config.yaml
num_hidden_layers: 26
intermediate_size: 768
beta2: 0.98
MLP neurons of a small language model. Each row is named by its layer, matrix (up: input weights; down: output weights) and neuron, and shows model dimensions 0-63. Each number is 128 + 32 x the weight over its row's rms, rounded and kept within 0 to 255.
After each neuron's rows, "fires on" lists the tokens most often at its 100 highest values on Wikipedia text that the model never trained on.

L5.up60 [158  94  84  91 102 119 123 195 135 115  84 121 141 100  71 125 144 114 132  83  81 180 176 130 173 114  60 157 216 131 110  65 165 174 129 176 163  93 123 163 116 161 143 101  78 140 107 224 130  92  87 121 123  72 123 118 165 186 115  76 138 122  99  95]
L5.down60 [135 166  89  86 155 137  72 108 112 165 121 126 117 170 135 140  47 159 153 138  90 134  39 160  81 137 158  71 116  75 131 122  59 169 161 119  67 132 101 112 157 100 135 142 173 120 173  98 113  87 126 139 215 109 135 122 113  83  76 182 120 131 121 157]
fires on: "el", "or", "ub", "ic", "ress", "ter"

L4.up703 [ 97 122 147 176 108 144  90 131 103 103 105  62 107 110 131 101 110 133 110 143 161 100 113 106 179 159 173  75 123  96 107 152 130  82  85  96 171 184 165 157 130 134 168 130 116  91 145 151 128 139 144 109  82 145 104 129 164 130 123 108 194 104 110 101]
L4.down703 [123 150 118  75 155 141 129 108 159 160  53 110 184 124 131 130 122  92 195  88 168 129 131 172 111 124 102 135 102 151 116 130 140 174 111 157 120 112 127 167 115 113  85 147 134 142 146  42 133 165 147  84 174 130 137  96 102 126 119 167 138 170 169 125]
fires on: "red", "is", "ing", "d", "id", "le"

L12.up401 [127 141 136 126 113 141 172  67 127 153 152 143 122 137 104 144  75 120 103 120 133 120 164 139 177  91 110 144 153 131 177  89 152  89  72 130 139  99 127 171  95  80 136 168 114 108  93 180 125 143 171 108 135 180 141 173 128 116  99  74 160  55  96 174]
L12.down401 [ 81 161 122 123 177 108 160 150 174 115 170 103 109  86  96 104 164 144  88 120 127 143 137 103  68 156  97 123 140 139 107 137 116 170 162 164 112 176 111  74 135 116  98 154 121 146 121  92 133 170  74 156 179  94 107 139 135 199 143 191 100 179 132  81]
fires on: " of", "man", "b", "ba", "p", "pr"

L5.up633 [142  84 143  40 190 115 141 133 102 106 208 189  90 152 167 154 111 131 116  82  96  99 144 134 144 143 153  72 130 149 140 123 110 114 112 100 141 127  93 198 198 131 133 150 165 104 153 145 115  89 112 103 105 168  92 121 141 107 116 103  78 169 150 137]
L5.down633 [133 191 143 154 121 155 132 139 164 143  23  60 161 132 127  97 146 110 164 170 187 162 124  95 116 154 159 171  78 128 110 174  97 138 127  92 106 111  86  74 106 127 143 112  83 176 123 119 134 146 143 150 155 113 161 103 170 103 111 164 177  92  77 133]
fires on: " Party", "age", "way", "ent", "men", "min"

L5.up468 [156 114  95 144 175 104 160 154 128  68 167  60 128 152 129 155 143 101 120 119 120 195 121 138 105 154 158 139 135 141 104 112  48 174 133 116 118 108 147 168 108  80  97 128 147 113 114 133 152 156 129 129 130 183 150 124 115 146 123 139 140 127 129  98]
L5.down468 [139 154 134 109  73 141  72 148 110 158 140 207 125 101  94 159 150 130 153  84 152 114  88  95 179 106 139  72 144 138 196 124 166  93 168 140 136  91 172  95 155 192 157 145  81 150 137 146 127  73 170 118  89 108 130 128 182 109 135 154 148 128 101 132]
fires on: "s", "m", "C", "f", "t"

L11.up186 [167  56 106 140 158 106 136 134 171 148 164 153  56 144 147  79 129 203 102  97 152 138 146  92 178 150 106 107 125 122 185  70 130 111 118 129 123  88 113 129 132 115 150 112 107  99 133  97 127 122 161 101  16 111  88 164 161  98 101 142  55 123 122 109]
L11.down186 [122 105  89 132 100 162 147  88  86  99 118 100 137 104 131 139 148 113 151 128 116 147 143 167 110 114  63 106 165 113 140 119 121 155 125  65 133 158 192 132 119 101 142 104 102 137 130 198 155 187 108 108 171 206 136 113  74 161 107  81 142 209 122 116]
fires on: "e", "o", "che", ".", "-", "z"

L10.up98 [108 142 137  96  69  91  79 143 112 148 167  69 133 106 167 145 105 119 144 140 154 122 170  98 161 121  90 131  65 121 122 142  55  85 115 100 135 101 131 119 145  75 156  88 122 113 131 156  97 121 123 147 101 196 124 103 166 139  39 100 161 170 114 152]
L10.down98 [175  99 138 123 130 132 173 112 194 127 120 161  85 114  89 138 164  88 100  85 126  95  72 148 136  85 176 137 142 156 143 107 174 123 140 125 132 128 146 138  92 154 106 207 125 151 108  93 173 162 125 128 165  92 133 188  83 141 176 171 162  89 154 120]
fires on: "s", " of", "ri", "S", "ial", "al"

L5.up442 [134 126 167 139 120  75  85 102 151  82 128 128 140  98 138  89 119 152 117 126 135  96 158 163 131 130  89 137 131 137 130  62 148 164 161 140 148 120 152 153 137  96 165 172 152 170 101 138 184  94 130 175  90 170 122 117 113 109 178  79 140 120  98  57]
L5.down442 [ 90 111 108 102 128 200 102 117  51 165 143 160 144  92 115 125 136 132 171 146 111 129  94 113 176  96 109 141 128 122 103 171 172  63 113 125 110 149 155 113 104 173  66 151 121 151 157 165 105 174 133 119 184 120 128 115 141 130 121 212 148 143 128 182]
fires on: "ine", "ty", "de", "low", "i"

L12.up435 [104  75 142  55 156 136 103  62  77 130 122 105 113 127  84 131 155 118 121 121 143 124 127 110 147 116 158 135 128 112 142  97 147 144  89 131  83  98  75 122 145  97 169 112 109  92 123 136 147 111 149 125 133 188 142 124  79 141  85  76 154 179 144  65]
L12.down435 [150  93 188 127 139 111 116 151 106 125 155  95  61 146 113 119 120 153 175 131 112  79  95 128 130 190 133 128  94 166 130 133 113  72 177 163 139 105 107 156 116 171 111 183 116 169 114  93 134 122 135 118 174 149 152  98 180 106  91 148 110 137 122 165]
fires on: "ill", "age", "c", "re", "an", "s"

L20.up397 [164 107 106 107 171 147 107 127  93 139  83 101 116 144 132 161 146 125 175 118 139 174 114  87 130 159 146  44 108 112 125  71  97 149 151  76 146 102 127 121  85 170 138  91 105 124 126 141 199 132 107  96  76 112 103 101  95 161 103 125  88  71  90 124]
L20.down397 [ 97  97 143 110  81 121 121 160  94 168 158 148 119  58 118 136 117  86 142  93 140 103  90  90 130 107 174 181 157 153 198 118 188 102 138 156  67  89 122 130 107 103 123 145 107 121 129 131 139 138 150 138  66 145 140 133 151 119 103 152  77 175  75 131]
fires on: " comp", "l", "e", " 19", "F", " f"

L20.up175 [110 108  93 145 115  63 169 138 133 109  91 189 156 136 122 109 125 194 151 100  73 164 173  96 102 164 152 157 160 180 161 137 124 118 140 141 189 122 109 112 120 144 144  64  59 134  82 194 166 131  81 113  94 106 125 167 126 115 190  98 166 108 112 119]
L20.down175 [159 111 125 155 104 151  76 165  95 125 109 178 139 143  96 127 123 178 118 187 151 141 147 111 127 137 106  73 129 120 147 126 151 122 129 143 174 173 185 161  89 124 129 113 111 136 108 107 121  96 144  81 174 138 130  96 185 142 136 100  29 116 119 163]
fires on: ",", ")", ");", " |", "."

L4.up376 [173 112 118  79 138 104  97 131 113  98  94 152  86  97 123 136 132  65 120 127 114 163  82 100 150 141 140  73  81  81 193 105  93 139 131  80 203  76 166 137 125 116 159 151 142 129 139 155 114 172 141 142 152 174 136 133 165 172 165 127 138 151 164  90]
L4.down376 [107 143 148 184 140 111 132 105 102  83 188 137 166 150 108  70  89 133 119 120 149 131 123 124 173 150 155 164 102 180  85 150 129 122 141 166 137 125 124 133 136 130 116 139 145  86 131  61 102  94 120 160 140 146 131 121  83  98 124 141  76 107  76 157]
fires on: "al", "que", "ing", "p", "tten", "tro"

L23.up388 [101  98 146 137 106  94 136 147 130  58 151 123  67 146 100 149 169 159 129 163 136  82 127 127 119 177 146 124 147 145 196  96  93  58 125  65 147  89  62 142 146  96 138 139 110 165 163 148 132 148 175 162 195 152 129 114 158  77 109  95 149 107 101 108]
L23.down388 [122 115 106 107 158 143 132 179 126 171 164  90 133 138 149 132 120 127 127  89 157 140 135 101 121 109 120 162 130  93  95 117 115 150 140 132 158 135 148 154 105 109 154 117 134 167 112  98 105 130 126 122 164 134 121 142 248 129 129 106   0 134 145 135]
fires on: ",", " the", "ly", " and", "ally"

L23.up426 [150 143 138 107 111  63 133 194 158 140 191  77 121 190 134 124 102 173 157  63  95 131 149 143 147 176 126 129 158 158 183  51 164 115  88 129 141 141 115 116 137  66 107 138  76 162 141 163 200 161 119 106 128 135 108 123 149  88 159 164 149  85 128  90]
L23.down426 [130  76  89 110 119 150 127 153  74 213 103 161 108 127 139 153 122 123 106 116 155 112 127 111 137 166 110 103 102 130  94 138 113 148 165 117 152  91 114 162 196  77 145  96  85 177  73  93 115 143  67  92 156 112 108 132 139 142 121  56  12 148 128 186]
fires on: ",", ";"

L8.up491 [123 144 148  86 126 144 100 104 138  95 151 150 149 146 112 143 121 126 119 136 124 112 131 110 122 143  99 158 139 129 112 118 178 110 139 123  99 100 167 107 125 151 162 153 123 159 111 135 133 147 217 128 110 167 149 165 152 148 134 144 146 118  85 140]
L8.down491 [153 108 137 143 193 151 159 155 178 161  99 113 103 112 121  68 133 164  95 132 139 121 177 121  97 110 128 114 128  91 117 132  94 117 141 128 163 142 100 124 129 102 143 139 129 103 114 116 129 105  41 126 132  86 115  88  89 169 151 133  94 111 161 107]
fires on: "s", "man", "po", "p", "age", "ic"

L20.up144 [160 134 128 173 138  83 131 139 149 113 141 118  77 166 132 161 125 109 160 101 150 151  77  90 147 131 138  95  16 143 175 148 148 167 107 149 129 100  75 137  92 125 175 180 103 119 115 168 108 103  89  93 187 187  81 103 111 147  97 105 148 127 126 177]
L20.down144 [151  64 124 130 164 120 119 103 163 149  96 153 185 140 148 108 121 156 133 172 114  64 138 126 154 191 110  98 176 151 112 110  86  95  70 131 118 121 127  70 167 124 135 145 147 174 136 160 120  82  82 178 144 128 101  99  76 112 146 131  98 157 129 152]
fires on: " she", " It", " She", " he", " He", "he"

L8.up130 [146 108  77  90 147  87 125 142 160 142 102 133 133  97 106 123 120 156 145 144  90 147 105  84 137 127 123  64 131 112 172 145 109 139  58 116 217 146 102 167 128 116 164 165 107 157 131 148 152 155  88 159  46 140 129 139 115 178 138 181 154 153 100 127]
L8.down130 [151 178 184 158 122 166 149 103 113 121 146 121 127  80 157 115 113 149  95 137 156 170 130 122 127 131 141 168 102 122  33 115 129  47 136 172  82 132 132  88 159 107  59 161 161 106 135 174 111  91 173 123 149 148 168 145 121  66  71  98 112 117 127 134]
fires on: "ing", "ed", "on", "ne", "la", "al"

L4.up504 [123  89 123 107 118  96  66  80 192 132 143  83 139 162 121  62 104 131 114 111  74 119 135 152 106 149  86 170 109 117 128 104  94 209  95 128 133 115 112 152 142 133 146  70 116 185 128 144 199 146 109 140 104 118 165  65 153 104  97 138 156  84  83  87]
L4.down504 [114 130 141 144 101 141 188 152  47  92 130 214 133 131 134 219 165 162 167  97 173 123 107  65 164 107 120  94  90 129 118 177 140  97 134 142  77 140 148 113 151 124 131 188 150  96 129  95  64 143 137 155 157 145 124 154 124 172 137 100 113 171 179 103]
fires on: "re", "er", "ina", "ud", "ity", "c"

L10.up272 [173  52 113 143 138  97 131 147 155  81  93  90 145 122  92 137 148 117 113  74 116 170 144 131 165 131 113  75  82  93 112  70  96 133 117 161  96  70 134 134 159 137 129 166 118 144 181 164 174 175 144 138 127 211 108 167 133 118 102 144 216 117 118 124]
L10.down272 [ 94  71 142 152 128 112 110 132 134 155 136  85 175  94 141 200  84 163 145 174 140 139 149 112 119 129 173 172 152 106 128 105 135 149 132 146 190 193 110  96 120 137  92 145 117 143  84 106 137 132 150 145 115 123 106 161 121 153  82 130 157 144 111  97]
fires on: "\n", "st", "in", "g", "il", "b"

L4.up262 [172 139  99 139 132  60  91  69 171 103 106 118  92 137  75 174 122  91  83 121 122 167 151 119 140 120  92 131 165 125 155 142  90 160 130 124 125  88  85 190 121 116 152 133  88 168 166 124 173 114 112 146 136 126 126 149 145 147 116 148 120 121 151  85]
L4.down262 [ 79 111 174 134  83 191 159 174 126 130 141 153 167 141 137  88 108 151 174  95 172  98 150 120 111 115 119 142 132 138  99 133 171  86 111 113  46 198 142  75 103 129 105 129 146  76 127 141  79 123 135  84 145  98 128 110 120 128  87 128  70 119 111 105]
fires on: "er", "ian", "re", "or", "ation", "ial"

L23.up635 [180  80 131 121 159 103 166 204 109 131 125 122 131 145 191 158 136 151 168  67  73 138  80  80 146 142 148  96 136 134  71 118 122 127  80 146 159 102  98  99 100 103 160 191 118 105 124 189 108 105 116 171 142 107 166 124 104 152 113 121 164 136 156 102]
L23.down635 [145  98 154 128  97 174 122 145 106 158 176 137 147 109 126 124 102 160 138 135  80  56 119  89 172 104 136 118 117 172 139  73 151  93 132 162 101 118  79 102 126  94  96 120 114 134 179 174 177  85 122 154 155 142  91 124 129 126  87  98   2 134 114 144]
fires on: " which", ",", " It", " who", " it", " He"

L8.up589 [103  73 142 143 165 119 189 115 127 156 135 120 100 160  66 129 100 145 128 146 171 162 138 183 149 103 127  93 125 133 103  97 153  99 122 118 108 128  69 101 149 145  86 176  82  87 119 133 185 141 194  87 122 151 194 155  95 133 103  94 127 112  83 102]
L8.down589 [135 140  85  78 144 146  71 184 145 141 114 147 111 104 132 148 106 119 162  87 151 110 130  62 165 180 134 113 117 111 138 184  89 133 120 150 128 135 195 124  73 147 187 145 163 124 108 179  89 136  49  89  77 104 108  95 183 117 165 113 140 104 144 155]
fires on: "20", "ur", "s", "e", "p", "n"

L4.up119 [114  94 129 140 144 148  88  84 109 133 111 141 130  88 136 143 103 144 121 120 108 144  93  93 107 210 120  29 111 175 163  53 113  75 170 142 147 109 140 162 157 108 146 113 159 130 109 147 107 127 243  45 140 112 131  49 138 105 143  93 177 181 137 181]
L4.down119 [105 132 106  41  72  86 168 128 129  76 119  98  97 144  87  85 171  77 138 138 146 121 149 170 149  84 147 196 133 158 120 140  89 150 122  95 129 110 152 121 105 105 128 123  98 128 169 101 193  78  67 199 113 117 145 150 117 119 145  76  63  77  57 118]
fires on: "o", "a", "d", "s", "U"

L3.up143 [108  65 104 111 144  92 154 114 153 154 146 104  73  82 125 161 107 181 123 140 160 148 135 133 125 108 165 126 149  78 149 162 166 150 120  80 131  57 131 133 161 114 169 166 138  83  99 149 140  67 171 176 155  64 201 138 134 137 148 164 147  73 129 135]
L3.down143 [130 194 150 125 143 157  67 103 151 102 156 137 208 178 149 122 129 115 121 155  89  67 136 118 151 121 122 123 146 157 125  95  69 104 147 175 113 209 106 136  93 128 148  99 145 177 207  93 103 185 112  91 111 218  79 123 113  99 113 113  90 171 135 119]
fires on: "y", "for", "pp", "ab", "v"

L8.up179 [103  87 131 119 122  91 120 134 156 171 120 111  84  95  91 107  87 123 122  61 107 163  78 156 104 108 133 152 160  87 160 143 100 172 120 146 182 161  46 140 148  54 127 112 110 104 159 107  94 165 117 109  84 147 164  80 143 133 128 163 168 124 120 125]
L8.down179 [140 120 137 116  98 147 120 143  79  66 124 100 163 142 145 195 136 147 139 131 163 142 181 135 122 154 143 127 180 191 172 124  99 159 105 101 112 162 147 178 127 168 132 138 138 152 133 127 131 116 132  96 133  73 121 120  95  95  88 124 163 107 100  94]
fires on: "an", "re", " to", "n", "ch", "ri"

L12.up159 [116  64 102 116 144 130 119 123 124 149 116 142 117  88 105 112  95 135  65 123  85 119  82  87 114 172 124  70  95 160 144  99 157  52  99 109 142 118 136 181 205  73 188 118 185 147 107 125 144 147 154 100  86 108 106  74 136 135  97 110 104  84 169 150]
L12.down159 [185  92 186  95 134 153 130 110 112 131 127  93 140 161 142 121 123 114 137 124  97 162 113 161 205  84 120 144 205 106 104 154 112 180 144 144 117 113 118 114  65 175  83 171  81 117 129 121 140  95  53 134 159 104 154 149  82 126 114 116 107 127 155 112]
fires on: "s", "n", "o", "x", "k", "g"

L8.up234 [ 92 124 106  98 161  89  82  77 111  89 172 148 124 123 108 111 118  99 138 107  64 139 124 131 127 139  83 136  95 138 106 150 133 194 123 149  93  82 129  88 108  90 139 163 143 164 120 160 128 108 114  95 138 147 178 137 102 112 102 113 182 106 113 115]
L8.down234 [210 152 153 162 167 126 136 120 152 132  99  80 124 150 141 120 150 145 125 124 112  76 159 130  75 113 178 118 113 141  87 104 108  78 180 125 155 145 163 172 139 122 149  73 184  95 171 120  93 154 155 146  69 113 109  91 116 169 154 137  84 150 127 151]
fires on: "ic", "it", "tic", "ed", "us", "s"

L5.up438 [127  93 106  77 164 130 117 143 132  94 127 166 173 110 156  91 166 124 170 139 135 151 177  61 120 127 197  88 132 105 154 107 163 163 138 121 131 127  93 140 154  74 114  83 125 159 173 158 105 147 122 101 119 121 136 119  94 156  54  66 111  94 123  78]
L5.down438 [ 94 161 144 159  59 100 159 139 112 139 150 151  74 163 123 117 190 148 101  80 160 133 117 156 108 133  57 157 162 147 157 135  90 118 115  96 152 120 124  82  96 127 129  86 165 105 160  58 163 118 216 191 102  85 132 131 210 148 174 155 150 100 132 164]
fires on: "mit", "l", "t", "fe", "ick", "ga"

L4.up100 [130 122 167  94 169 110 126 132 141 133 158 147  96 122 111  94 107 174 115 127 118 173 107 132 151 162 185  83 141 174  30 139 112 136 138 168 180 134 109 168 165  70 199 112 114 144 153 190  92 137 114  94 123  75 149  90 111  92  82 119 153  67  85  67]
L4.down100 [147 152 117  86  95  95  49 105 170 106 152 128 131 135 148 129 108 146 124 122 124  77 191  96 123  94 148 106 140 137 157 159 131  96 130 142 143  87 122 116  91 134 138 164 119  67 132 121 124 126 136 144 104 155  98 141 166 139 194  69 170 177 196 120]
fires on: "ver", "C", "t", "o", "udi", "hy"

L11.up110 [125 129  88 216 165 141  61 130 146  71 131  94 134 131 127 140 105  99 169  73 154 132 167 102 124 126 136 159  83  97 115 143 101 118 124 125 148  71 131 125 152 118 146 150 121 145 114 157 163 128  93 150 109 199 171 151  98 131 141  83 129 145 140  88]
L11.down110 [163 149 107 163 150 107 136 149 129 152 112 119 142 103 152 114  44 108 105 109 135 127 126  71 167 133 156 129 118  98 132 163 130  93 113 114  70 119 155 126 106 129 159  87  74 100 101  95 146 105 128  76 135  93 118 132 118 118 106 141 163 111 163 115]
fires on: "g", "ja", "re", "le", "et", "h"

L17.up12 [183 115 108 125 192 111 167 151 175 135 161 114 163 167  94 133 102 186 162 149 171 132 164  88 155 144 181 101 137  88  98  92 119 159  80 114 101 104 145 110 143 127 115 139  65  81 128 131 193 192 163 146  88 187  85 149 130  75 132 112 133 147 133  86]
L17.down12 [ 86 121 141 174 166 105 171 127  88 102 126  82 141 118  94 166 129 166 159 134 155 182 192 133 210 177 105  95 117  61 142 109 120  95  97 114 138 124 104 169 105 154 202 181  92 162 141 146  86 163 132 179 101 119 150 156 113 196 114 142 145 125 157 124]
fires on: "d", "c", "st", "b", "-", "ch"

L8.up499 [149  90 124  99 157 137 115 125  78 115 100 134  99 150 125 108 135 144 127 143  93 133 105 106 118  59 152 108 111 117  93 140 117 148 120 128 120 108  65 114 117  99 135 102 131 135 141 154 108 134 118 129 102 137 184 129  71 114 136  77  95 115 150  42]
L8.down499 [151 159 164 109  99 169  71 185 122  80 116  60 130 158  91  77 140 123 147 147 143  66 206  92 151 174 179 101 147  77 131 147 117 121 170 132  94 126 149  99  77 109 102 148 109 191 136 109 126 147 129 119 125 205  84 133 161 152 151  94 134  95 151 141]
fires on: "t", "e", "c"

L5.up354 [132  91 151 124 130 125 171 178 102 114 130  88 160  50 136 154 105 107 137 170  95 131 148 153 157  89 112 129 102 173 133 142 101  94 128  71 110 129 107 114 126 122 121 102 182 111  88 162 114 137 120 123 139 110 129  99 163 109  95 130 139 113  79  76]
L5.down354 [145 143 112 100 134  96 120 135 162 132 106 174 102 172 126  50 179 215 119 101 155 120 160 116 161 149 136 145 110  89  72 116 134 150 173 147 144 153  90 114 161 118 169 110 178 124 112 113 141 132  82 150  99 126 114 145  93 134 130  97 112 120 115 150]
fires on: "ic", "st", "on", "ia", "od", "el"

L3.up577 [119 156 118 159 153 143  89 107 154 130 134  98 124 182  84 118 146 146 148 117  96 145 132 162 145 124 142 110 122 107 166  86 118 142 120  92 142 150 143 105 160 139 118 112 153 110 184 149 115 153 106 141  87 175 117 104 125 151  58 152 149 134 150  82]
L3.down577 [168  98 105  89 202 122 146 138 145 126 138 140 145 147 120  86 113  75 126 167 206 147 126 136  58  99  96 140  84 133 144 177 170 168 123 160 150 108  82 144 125 129 152 118 113 112 124 108  84 156 152  86 142 115 181 133 135 104 115 177 154 130 112 129]
fires on: "le", "land", "as", "un", "ing", "o"

L10.up571 [116 143 149 145 161 169  79 164 121 168 151  82 162 145 161 118 124 171 189  98 101 165  78 113 113 159  92 117 181 152 155 115  90 145 112 105 104 132 138 154 165 129 138 148 140 156 111 119 112  81 172 126 107 178 147 136 137 141  36 106 131 114  93 130]
L10.down571 [142 139 139 125 109  87 136  97 185 127 113 165  85  81 114 159 165 131 120  67 105 135  94 199 154 130 161 143 153 123 106 132 134 153 138 166 186 109 173  88 127 107  98 176 121 101 176 136 119 163 136  98 160 109  85 132 166 105 163 112 124 164 143 136]
fires on: "le", "s", " of", " band", "ist", "er"

L12.up756 [ 58 134 128  91 140 144 114 113 176  93 180 136 106 139 195  80  96 121 135 126 127 106 131 104 127 192 129 151 104 141 137 140 140 147 138 112  93 161 131  89 132  99 151  78  32 107 147 148 144 104 151 125 112 117 146  81 148 122  78  75 132 166  93 111]
L12.down756 [195 118 139 162  74 122 104 116 142 118  89  88 159 153  85 168 116  86 152 105  98 126 129 169 116  73 108 137  99 164 133 153  97 138 116 125 130 132 156 194 148 152  74 157 205 192 123 124 149 135  91 151 185 146 160 153 118 131 103 112 187  75 153 127]
fires on: "s", "ri", "ers", "1", "0", "K"

L11.up495 [146 100 142 137 134  96 130 112 160 109 204 148 118 211 172  41 139 111 118  75 130  97 170 139 156 146 155 124 117  87 149  47 108 112 148 124 123 117  85 132 142  97 104 116  79 126 146 171 157  95 127  75  74  83 137 142 120 132 166 135  87  94 159 127]
L11.down495 [ 89 147  74 126 132 109 119 133 126 152  55 155 102 128 161 102 116 164 181 153 185 165 149 140 131 170 170 120  98 125 112 107 120 124 141 143 115 160 136 140 139 158 121 119 125 119 157 146  78 172  62 109 137 148 153 120 134 149 117 148  95 135  78  85]
fires on: " |", ";", "do", "ina", "ru", "ian"

L17.up352 [134  88 126  70 137 111 158 155 152 134 120  28 121 126  92 147 104 138 159 108 113 133 171 150 165 134  73 122  95 131 160 113 139 125 105 184 113 152 116  84 147 122 183 173  55 143 155 142 170 135 106  95 109 121 192 136 127 164 126 123 158  99  87  89]
L17.down352 [102 154 139 131 179 154 146 134 110 138  97 155 122  78 117 133 182 152  44  91 123 102 108 121 160 169 112  90 113 128 112 166  96 129 133 140 161 106 104 143 144 115 170 156 116 157  98 132 125 113 138 122 143  86 136 137  96 167 132  98 106 135 127 152]
fires on: ";", ":", "---|---|---|---|", "|---|---|"

L23.up549 [165 117 142 111 154 152  88  85 114  89 125 121 102 156  96  71 181  82 171 129  84 139 140  96 110 171 151 124 138 103 201 134 139 145 149  95  98 102  81 113 140 160 137 119 145 178 120 119 177 123 149 100 125 175 169 130 121 132  43 134 140 142 100  93]
L23.down549 [ 91 130 128 129 170 125 151 137 174 142 156 162  90  55 130 107 119  78 124 125 133 178 129 135 138 194 170 145 184 143 133 176 170 102  90 184 138  94  72 104 111  87  86 131  90 113 101  80 138  82  66 145  82 105 134 141  61 133  94 148  83 109  98  94]
fires on: " ", " F", " f", "F"

L17.up66 [155 147  72 117 160  98 150 148 145 103 159  93  88 106 120  97 154 102 123 128 151 126 115 104 124 166 126 127 163 133  71  94 150 123 143 126 170 116 159  92 108  87 112 176  62 111 179 125 115 184  98 143 163 148 203 150  85 162  93 118 142 108 142 111]
L17.down66 [131  97  99 137 123 106 103 110 121  81 138 121 193 120 148 154 139 146 215 110 166 141 160 138 130 111 171 144  97 130 121 132  73 157 106 192 138  71 107 129 137 136 137  77  60  88 124 108 147 114 125 118 146 158 146 128 128 118 154 127 179 165  90 211]
fires on: " Mo", " mo", "wa", "li", "mo"

L4.up248 [157  98 138 139  87 116 108 124 117  72 132 181  99 121 123 113 120 123 143  49 160 102 148 134 164 139 105 127 131 170 117  58 150 133  54 145 190 113 151  88 151  58 118 103 121 200 126 189 173 142 121 106 110 111 154 110 131 127 133  98  86 157 128  93]
L4.down248 [102 127 106 128 164 115  77 109 150 143 124  50 123 161 155 133 137 145 125 140 164 146  93 140 135 166 109 115 114  98 108 199  90 150 188  85  74 186  73 152 129 138 130 107 114  78 187  77 131 138 141 174 115 110  75 116 116 100 162 148 157 119 121 141]
fires on: "ter", "E", "s", " Center", "or"

L12.up652 [133 118 112 102 187  64 125 134 173 138 163  53 112 142  97 121  95 124 130 149  45  86 163 124 188 166 155 128 176  82 156  81  91 117 122 145 145 114 124 127 131 160 222  83 103 122 163  91 149  86  99 126 118 128 148  72 136 103 138  87 130 163 151  93]
L12.down652 [ 75 166 127  97  99 130 156 123 137 102 132 102 117 113 194 129 126 141 136 139  93 116 136 163 116 100 112 127 105 108 132 101  78 139 111 215 150 117 138  80 167  98  95 162 160 132 114 101 152 140 172  73 176 137 131 121 118 112 109 118 108 128 106 132]
fires on: "n", "an", "re", "c"

L8.up52 [160 130 120 109 120  77 136  65  81 129 196 135 103 176 111  88 112 120 158 130  54 196 115 164 153 131  68  75 104 148 118 143 148  95 122 166 149 123  88 145 195 126 178 147 140 117 133  94 128  94 141 107 153 141 191 106  65 117 123 130 129  78  80 109]
L8.down52 [106 199 135 120 119 102 145 180 199 111 158 153  80 155 140 144 214 111 123  68 129 182  93  84 121 114 124  47 106  73 150 136 110  98  89 145 172 153 176 128  91 136  98  82 126  64 132 121 189 125  87 127  97  76  86  69 204  86 149 112 134  86 133 109]
fires on: "ur", "ra", "up", "row", "n"

L10.up625 [113  79 120 120 194  87 146  94 155 144 144 146 142 128  83 157  76 187 170 129  70 135 121  85 115 109 198  89 192  66 156 138 136 127 108 128 178 159  68 154 122  92 162 148 112 102 225 101 122 143  57 107 110 167 101  82 128 137 110  65 169 135  90 107]
L10.down625 [ 87 189  87 127  92 175 118 164 155 120 151  80 140 159 128 125 132 149 114 100 138 186 132 136  67  80 153 104 145  89 101 100 137 152 137 140 117 103 109 132  79  88 154 125 150 176 162  81  66 170 164 128 149 116  83 152 115 122 136 125 116  99 134  93]
fires on: "in", "es", "re", "w", "n", ":"

L23.up275 [161 127  90 150 142  83 166 114 159 116  94 139  96 143 141  53 171 141 184 142 173 146 147 123 172 153 134  73 141 126 177 142 134 158 149 145 135 104  77 144 152  88 132  82 139 163 123 100 117 127 115 109 132 205 170  92 110 133 108  89 122  85 131 127]
L23.down275 [ 85 138 112 125 100 140 158 167 150  59 115 175 109 151 233 178 158  95  81 145 146 127  91 122 112 141 119 143  92 216 131 161 171 166 134 145 163 175 153 115 120 201 126 185 158 193 132 166 106 152 128 143  91  92 125 164 206 158 176 216 129 178 168 162]
fires on: "t", " Da", "l", "el", " W"